Weights of a small transformer language model.
Size: 3 heads of 32, MLP 768 tanh GELU, vocabulary 8192, 11M parameters.
Architecture: LayerNorm before each block, learned and rotary positions, biases, tied embeddings.
MLP neurons of a small language model. Each row is named by its layer, matrix (up: input weights; down: output weights) and neuron, and shows model dimensions 0-191. Each number is 128 + 24 x the weight over its row's rms, rounded and kept within 0 to 255. Numbers have three digits each.
Before each neuron's rows, "raises" lists the tokens whose logits its output raises most directly, leaving later layers aside.

raises: " guitar", " vocals", " bass", " lyrics", " Albums"
L7.up290:156133107152132136106084106115122198136148140138121120154124141141156150124137091137142144109120143125103148120132097127115143102157103129158118099077154084159098149167090133140167149117130158151170129134160126115155131147088129127120111131133156165123141146118131150109136144112142101152144107089079094097090126089113153092122156100143157124163107102136130181140203114133105155117104151099075128159087113157131120140110129134126089130112124152128146137130177113093158138100137147121114104094144129123107183097145121102091138106170113145142111152151137131131124172134094108109
L7.down290:140093130124109120159064134104171175138167109135140088133146168120200111119148095134147142132129165155121124116121091158124109126125116135162068122090126097122127152091109148131157124117111148111165127157137102101172130155127132149101121110116136141134180128123166138145151119128149139123141140094112127113135105102129120111116139121100154163096126143055140164116131144108114131126075147080111110131142068127108089143146121125150140132140172146115135145174147128101168134105106071150096091117124133123158102168119125156092101135115103124110137143134147133121135120179133122132

raises: " was", " has", " could", " is", " had"
L21.up697:114146114130095146140089082091103103187161136167094113103124105162089125145105131080160143122142176123136119150180100140094159164147164121106105125126187139156127089108128119167112129131125083116104142112118112140136134116110149152134115123165140095155145133165151086106137139123104136134152151149126127096149095121115159080129105125092189137141095143112171128161137142088113120141139105102093140143084103149133124083129105109146154126099104148106109148100093133130150176140111169148123101166123129122111104126115147128153144159119105113139108111176120126118114135136146147131
L21.down697:149083155115128129102121157162136163049112122068152089146095148096174119116165133186110131124111128118131139101061148151148146117133112127154175158127132114094113108147106115123134108123144155134104123140118149118129108143106152068081149120132124125124114111110092175130136145148135102108124103127102140131088153187146125147103141144148106153125117145117126131138120142156144143056154118114142140125127154104156127134105157128141137104120125154091136172183139123124101064097153125100137109111140110127162117120154132144101151123122166150110144101119129121138172129119130132157

raises: ".\"", "\".", ".", "gui", "zo"
L15.up477:128119117132086083138158100125086125143085145106135143148113156132078182131105100099085115103128152131154161125103131115129158161148144133097135129139112117156110104153119142139124130193162138133136128160131099138107106108168122178090128138120143128130135105153113121119168154080156104151139123145107117121133128124085130102121120087092118103125092150105130111127143104124099112124122093158175155148145147123098177119119158156153145071114067132091112120099133134140100150103158122142133145123173145150148086119113155167153129145149156145156138148139084119126144145132166093094
L15.down477:135148129132099134142099110108128149095121139104102147128132135184132119111184131140131146118137116135115164093107131112161131148130177110122136146151144113183115115140105122120139146158152162113116125110187150099110118131161145148119128162061097134128140134149118082147151117085179109145110103146094112129096116091131161134123119152131125157171132119122116155075096090110110155124147098127148144150116168147129115165066127132134135161146144130120132150093108126141124164110110153089095124105107148146082112123110111130140116114177177079123088121102116175134144120129151121078

raises: "al", "sa", "si", "s", "ale"
L8.up356:129129131129085089154146145136068140079165098113152106084129166122130138143103115132155103101181124155175123085119164115152141133124155115120130135054093096112149135144119148154129172142150106158118118162099114083147144146175136112107119110131159146144135111131089139162100117136192127132104144147127099176116139124174108148128133117103073126151118109117113151141126110138128160142102141163105104119113129152119144144127098122136128122122115137126118110162159101140133090106149136122155116130061153114109099088100149135138122139149128152093129107122118132128143185137121162093
L8.down356:097123123091119134138143124147124141145080174133103169102144132056129124115143119098092136106114103149123111139125086095182117187129130070154090074141091137131143158114122155158116093125136120149115099112115119141136143137146169142138151130137152086117103169137102137115100110128116129128090144131129152142125147118145176196147148141095157157139109094182142137128133116108111106131160150147127114083092094111153111156124113118129160193134135141120163151137137151156128147091133145104133141112121127113131169143123136078118166119086146121117125100133125115114096108125135158132

raises: " of", " Of", "borough", "mouth", "ón"
L19.up24:072128151160112106109159147107092101102119124132112141107156063164147148169103133119103122152126143122129100146162145124103152115132105126154094099085156125133122136150132169091130141100168105117092174113132122146096086145115160078121144139168116139120111098133159127133110128140150152145129122120099163145140145110099126126134150139101140155171162138157123159130132108092128108139090111159094116113126158135062095134128150142100124125127127069158166131121146137166129114136130122083141140124120146113100162192148112110131102120159121150134165136130114105104168134169124075148
L19.down24:098126130123079072120134147120137161152128135126122121100135138139079139139130133153156149108150127119148117152143098145108143096088121140147121115172145134141130140191114106123130089134122152170147143095143171107108140102102136112086108138130123151157109129121141136131123131159185135142150109138148129090143140114099136138153109129131103169140140122135120145168153126098156086098107115149128147112146154104155097122127116135151128121117169107076152171073101137128181072141138131137082114104119111120160128157127146047160075114130121112121123123135124127137136134149068131186

raises: ".", ".\"", "www", "f", "="
L21.up719:106086076128119116109128126134117120106150136075106132130127153085106108117140126108144111086138152131060130116163101119150148170145179149121132119126125136115119151137177128099139118158113140146094134123167134080145161162158115185139114142154156112154102124110119106123156098096184089087143129141097139135112154164153112111093134179138103153115129152103092103098134118152170136126077120140118127129100159126161121086144145108147139192119147146160107094152121128124149128135158138149150127128131104138102118106133181120145091118136146117125104140110107114123129177104107131149
L21.down719:085099122103087184116108094063158166119130124081105144140113125128137112144116118106144129137125145100109113121162135096100097156122139151133131129141127136135102152086125126123151102143132142104128112121126152152168101123177118165156116097147147138108140107145167111119125121134120137208130122123139167118097165150143168131149102108134128119121135130134085167138149131142130132156089116164130158137109156127102121132117121116104158136117120138152119137074142139163148141156126127140076110095068161175161123101125142149143112141135172102147080124107146123127151061135116089093

raises: " of", "ines", "una", " Of", "rs"
L19.up374:118132097110130098159119126150134081120117102124161122085115145151122106156124138136141131105116124110149097106110098118125140135134105093127103119082161152146185121116145095118148127131084161129143139117170145143148170108154124095079190123124141099137104119137134148131152131103169169120096129187129101163137084119148141113127052162093157103150134135106083165121151130113140115144118126103130148163155079130137141122188112129187118149094138127115148125123121124108119080098163098154109116129148092140138143136146131122107080159124129133134156121152150115101123121116164121133
L19.down374:124134148142115093137169101135145124176125146080127123100152160150138142158135158099128124136140121141151137149153128103134104103113079129123101079086135141114169089122095140100151110131106127155171098115145179154125127119131118117121176141117115128138112142101141118156166145091133103144092130124128092113142129081101145122168072169120146149113157109119108114127152121091128101117164083168094142142110089101156104151132150149124140129139128134134137169144116097105116103137138114113104163158125128112139168142170163068123096103130126165142153139142105082080161135161108112140

raises: "'", "1", "-", "s", "2"
L9.up447:091137178146100157144126139092133106135090116144087125099116118137155116148101147206156114141138114144118126137084111135133132213116122129155105105109141148100077129124123139125118165118165113113171111148107133121104143099134105101146129083124149123130082122132123137134155141146131164117131158131117131092108174115095146156113090136133136127142124154123128154099139148112125148116124130140144118132157127127138125078099140131114126128126105182127138134080179112127148124141158091126088191122138118106106090106082090154130127181138114167173121116120123132128128131125061118119
L9.down447:125110144130058118131160142132137124142079147116097159141136110133145115106126140132134113157108112153064141132081156143146136229132167130157116151114134121155139134080127140138112129124141111092205136113137135136129113126122075149126127094124099108125128153168152147132142119165093131167118118130137128119121151134131123094150113076132125091153146118139168095139146127103151121104110116151143113097121158122170108128120145119116113148123148132147158128126138134163191117132081115120122159101155120093157127137095092141127123140132096137094078114111126131127143132119055136121

raises: "es", "e", "ed", "ide", "im"
L15.up652:108093129122161088158119139141120101137151053093107117117079158112131102161107113121114145080093104152130125142134103080145137135141138120130158115117129169123101135111168171117175146129108105159126112134103130146112112152128126144126102116148164178159137134113149106146126135161126097126171133132156100136177114128127137140127137163128174107151141118094124119097113131112103101130090074209124150118113118132141108116109092126135131115124127071162172122122139120112144120157129148156123110165157150105097133145132165121143097114099152129103110141130111117111116205117145132110
L15.down652:153151127122149145132168159085126150142130094123135110125080123087112120131172106085125132142161130136133143176109058143168082122148171097134135124132125121173121109089181151139142147120152134125124152137112116128162136155158159116107101105117093091111095160116124110160113132169151106137129136143129098175163092090153115155140078099146140121114128122131111109116118119135115124132139111145128124134121174131135099166161117117130105126163131104153099118088163121128097158093179098119107173149109157136086137134144104133096091130133163137117123133095179127119114084113142133112

raises: "cio", "cies", "es", "ic", "cia"
L21.up13:120108129151106119144143080151129124156174142097139135090144160079132149145100098129080075122155101128163118106124141146121127091122097141109097108115098108121122141114134169088151165144116143141113123128125153115144166103095093155133110157118107132148133110156077113135151154129163097122140099094126138133148182084114134138096125137141131143099178136113139151117117083093147178152130132140088131105122131157159125094148124157152141163138136128123162138156102083162175088130125138141099146113129174074188126130112108127121121116130147149177125147150118101129105145118148139150
L21.down13:114136116105160137132123102153127131164139156117134175134107117117148121136094111093145120168131097117055131153136120122147140146126162123129128154105129121133147087110127135175134134074112093149088073124081151127183151167142169078145133128100140069137152098090135098132114158145111139112154104144123163119107092152118177128143106135155120118112150120110057099117098103099132143140120110122126135122126136152156155129158116171152143114151153137133111145077162113132128120132100149135189123135140159100142137126140135159104121093137126135098104151108129120163116122174112110109

raises: "\n", "|", "===", " include", "===="
L7.up29:088137139146111122144122107108101148114113129083179104168133104121088100129134185102125168138132124122106164120141101144139135118132156090137125126123118146151144127084124110076124106138117125136129145126081143107130118116130145136167147126116066131123100121098108118121136189099134111140122121166134097159166163142133122102131097122088137146144096108127146143146139107115109102142120138106155128161056120135163112133126110120155126152120123098152119122121094153136160159122144128156112114095124118119140158110167133113099110147110158104194139114169154098161200189141098143106
L7.down29:127094178146127130097136109138124118135123104077153082158160090145163124143091108133173135164095162124144120111169163116125131132111169118115140152117110118074157195126155156103145127128104089162167154141121105142167115136114148117104159117140132113120121089118139126103120063137113140117142095123135141152171082137094153139127181112107097092129115137151094132141113103140073137111183102102131107109117133133145112121100127109134100167106113142124131098137139097142139133148142137150134149152129154110148166124193123118115131133125068122093158122137130144146135117108110142131

raises: "ions", "ional", "ion", "or", "ance"
L22.up655:156140164111120143082154173088152116136156135097178134140117115145157107107123152116141138134145127136097128149102140116086104081128121104169112117105126131153172170150112120149134129139114095109119122165108120128152115148088147144122166136140131129139151127071135160142108147123136114149090151157126157134130114112122187120120143185114137176105141091125105094122121068157119100118089104114155120150085116116105094108106110145140161149096149162099080168117114142153095120104093108138142131148149129180112113120150154143114117141140127135074138136155170141105122081136114125112
L22.down655:160136145106118145073147156172152122097140090139109089163138120130112133121091137104151132096109140126137141163110140097170145089094168114148139113136144111143158141117120160129194153095100162122123134116140140147106127099133119129159111140122121106106128131170106096061106149123134159114125110130125093147146118150143123181158094116115147114116093112149134147173144143147131127102121136127142140107129135110166124120135142117146090102126107103110098124132144096154088140129081128135137165092140138206093097174129156098112171137148138085100123168144115153107120160102125095113

raises: "es", "ed", "ing", "ile", "e"
L18.up614:081122098132128133127126155113136105147171089147105148100108160157137095071095121108112091121155110085119124129129121093142113107123113149171125152118136132138127070118115144122117140109125091147128121158139128137159136141132141119131120137139124096159121125079084132117094121146128128125121095127142110093148110161118097112088099183119176140102098147113123144161087156159149127144141191171105124135073125111147153118167134132124136137157136172142143183128146123145113109134166093084125086135185129148135156118116169127102117153143109141166148110115138107112105142148087163115
L18.down614:125146156150098107124163180151132132144125121129144127084134128121094110133110069092149095108144091157112153147079089109140098140093140127134120139127131107142175143123156116107154157132127146134123145158185138172124131149137096108166098126120117103159135087169121117102122109171098114129141098142126091132114112149110125093090114178172178121128148129113113136134099130110152130158114191119137111129116155149101131109133104100149101104130122135112097143161151181114087165118107101129118170100126198134126144131161130126098112159178119107120140142109128132120100123106114117132

raises: " ", " about", " January", "-", "|"
L22.up605:130100134099121113153137084119117176105172152104117159108174133121081149121115120120136130119093114185132126123161108090122156080125134132130132152120140119143137113155112119140094133131088103116132112162102100160090119103098147129105135145122144123131138076083136083118134176104114123141163120140156158111144126150130184130109135140107077131132129108113091144139157091134134154128091121133119128138118117148130132183105164115090101113110121128130108135156062161180119104111109158146149104114171133149133112132169112107083148109163153107112182103157102162135135118129111113110
L22.down605:123129117132116142134111117148147071127109114136130134113079112132190140142135146126174105124124167095162136148099138139116098130130105127124107071108118137125124144131138135160120130091171135143118093122146165106182140150147119115153150101102146094095124122154151133129106105172145129140144096106110094146146171100114085120149135120164173154122116167128092084117122148125118095118135110163134100112125141100143099086119112158169170148137117157124109149141156114106151158143158132100079156155132161133122136137062120126146109139109107149150138142088097058156102139154106132125

raises: "\n", "-", " ", "'", "s"
L13.up421:122143133118142156138097125124133158152138128165140146132125178128151120088127141112105135150131152098103106116128122106137114164138118118116175088133173137146107120111164099099120113111089141135106076123125129109145130142136139119154123137063110105132116109123103130125104098084145110156150138088146129192154150112056162098128127082116119123135165075146109147155159103150132100141140127132155086174168144155116136123091187111131131168120105145127133118127138101116139139139117119125123170113152158088116098156184083107094149136125134144170169115138142120135144096124134111100
L13.down421:108163130163129113117130131125153121122140118116101139095155117119167116131124129129180124118102137131127099098193149100161111181138159161099134138149134148119135123078154064110128140140109107136138122119107156097122133145131161108127137090084101098136133089118108160120142104117144095140138151118153110176124148174112129109160142052152108119123096136116138071106110119152102153146197126099108098120099155116179140170088132129151134144104135129123109126098148134128145145122150106136120151148167125084130125172143092114114128121133106138145114145106118127177144128114137163087

raises: " was", " is", " became", " would", " may"
L18.up401:135111107116175140177098149107120118134147128134128172090108115131095131165124131101145153084125125141093152114178098131127088129118136120082071137158128155140112111105099129164102088133130102090147107131158136145125147160073160148114140125137162126127112139134138085134123151141182137158158095125122102115155124108081106115104120101107155126102151158108119169104110105139150092183168109143096145099119159147154165077146106111112095104143146114129126101110159147103105139151129160130129134111143150135093117142152131088145089140183149135165120135127129136113127122145146104161
L18.down401:103133120109129135080140156145141170106132138137108108107105138099159118109147117175137102167147134163130151132083138137145121146104120154147136142096116149127202152155081143130125109111119160113102157110132146115095094107144127158132104117109148087091110140112125196126115101113118123116133155165111162067119137113157125167110159145169135148145131117168122144147135136126091113102187091157097115131162134057134138146101116121113121122125157087137124149163152118141140097101155097103144114117128122150120132112141119125112111124113125098136192161098091090125091131116127133122

raises: "==", "===", "=", "|", "===="
L8.up89:134173153172112160146070121129133114131095141137131082125140200133120146130123116147151145133142125169095087100117089157123139123150121131135118124103119135100109143126110097116146128159125089128089125106120063138109093117144142119149104133143174131128141118170147121107078126143152128133140089151156137160155125139125083094115117127105127120162166110163117154111111125145172101131128157123112141131114149107098149133145114089127114140099150107122153064075139094183149143143108153145119125092110132164164119119157103151122126194122145106117149114135129118112135133164096172142
L8.down89:102129117136087143140136150167155150107110128148153112161125143171159136144134106139163105112130133130117133161093158087114115111099119121122117114156091150139172184081106146089104111093150155168147126164096114099137087129153148137107082107087136138104118091151125120153074154174121080110149092139128104157134157141115126107128128110137135114138147087122084109143159125136133095086081120119114141134150145091133156121151132112082139145133137134120125095092144100145133168158095136132160134141114104142145133105171101142142169142174121126159132133097155108157147099160106138135

raises: " was", " were", " is", " took", " contains"
L21.up65:140124150143174166180101106096122104141164094125124162121127150158116138100133142089131104122139158114140106138135150140122109102120131150119077068136141123130101129121108124102153119123156057124114101128179148153142109081120167117107133129137117130131112109152178119104093129086129122208117126103152137130141132113122094078123161115088133114135126141127151123135124133101130152126135102137103114112163131165088154133175118100140102117101127162198145120126164168131104162161110125141133097118115111129130125117131129097111155098174145114147075144176129126125121129147110154119
L21.down65:096168128144119116103186161167161157123124131130119113111124142095143104158163126132109125117107103149120131160086120139130156148142132105154122174100132165088139160140113114081178141133174151159110127141117141128103147126157080102122102133125127140133097147098103133156150119121142097102160125123110108121086095147091149117087117166145082160138124107149188164157149139160143127054143090128155128168156109065133104141116129128105136168130135102106112096179114131107107128142117096097145141078152149132140128119131115118122159128113138144121130105122116125134132106106094144135

raises: "ions", "ion", "ing", "ive", "verse"
L21.up682:127140095115128157075147138127146102114156137123132178143126130120095101154091117088110161118137140129105096140132116133136144130143118140075149104116104111145091162090123152107144119120097144088136138181166138154123177129155103079130163135137098086159151141140111103139108124129113106084138140158111130144088171127143136112126109151122142116100096122155114142150180126095135125125117138170167093121084129111118131096157119131108069093140130147152100134126117105136112129125146143130121128135124138184111056146165156109087112132169116111119133153118143137164155127191135095128
L21.down682:196139139149111092076180129145166103124130115104153135144112082090104129134155122126128136142151131117134159088075109106100114151117111108104172089178135091121136137114123110161148150147088113117114118132107130132127143124091108181113086131137110146129134136084167127128126141141145133137134146135126139153068111103117169141132155141118169133137128191158100118105151105164134114154165142175163125117108135134158096154158133175129110104115103084145118116142114133152126141120133136108109117098110115179079093124108134133102149129164114105112111137141156142130111102124167102124

raises: "\n", " ", " The", " In", " This"
L15.up459:126135146153116213125125125084095163134089126122131144114156145127129147097133093083117151127126138080109115145139157149124120191138116118107134111132116125141126146134147144094113150129115111166100101111115173103092140166125117115155127124090129116140107124147093141125113128130130107150148133118115125171134155112090138090138111071106107137141108114104128171166118136143134143131143133137138096138152141133103146113110102138117131134141135164118098120091187101109157114086139073119097136095145123074112131118196173144146118152152169122164136130112185106141094122114162097106
L15.down459:113136140107086135115132154131158106148110124134123157158145081084163113121116127118161122137144117099157121129162172120151146175108118143125121131125097148120146171089112121108136158115102104174120116118096156140118089138127131128135141098117110099113144096119158128134126137147133110150144100130127117109115135136117142092131136027162137135118128122128071121166126121124156113123242106124134137167128149080143103090139090144078120143107130116137104110135182139137163160106094132126133139108148145073156116136145144172114126147104109127112127136126151145121114145131147153128

raises: "===", "====", "==", "|", "\""
L13.up518:124139118125123144160114111112123110128107117132191070080135111142176099096094132122153182132110146100111152123149138114140150144160106105157120123142112124109148144098127154112098174148156153135115139166088134132107097131134117138168067125124104146123108114102116151118113132093111136168149123172114102132128108155085116123121099113096106124170126143119137128154173084127132132119114078095126110111123109143088141089137109140117159118103110105140132139139128118133140169101132124168158125157153109091159132161176092077117136170124123104120129137136124105149174110148185142167
L13.down518:098104128109097101153145119147172112127130118104168074105157108132156127121114134143149166116076164095137118162149164103164099148111154145143129120117116111088117210101143180097102134159139133132121125142095128124097109157120133155115165111132120114115170128130127156122127105144129079156117124117116115184112108147103112114135148129115103131156136139118071120112110110121108096121150073123126140106113148128114170075108133119106150156131119150106080102143106138140130174117111160131175139149133093094143141163151119110124157152145113138095106159123188114129126153146149142129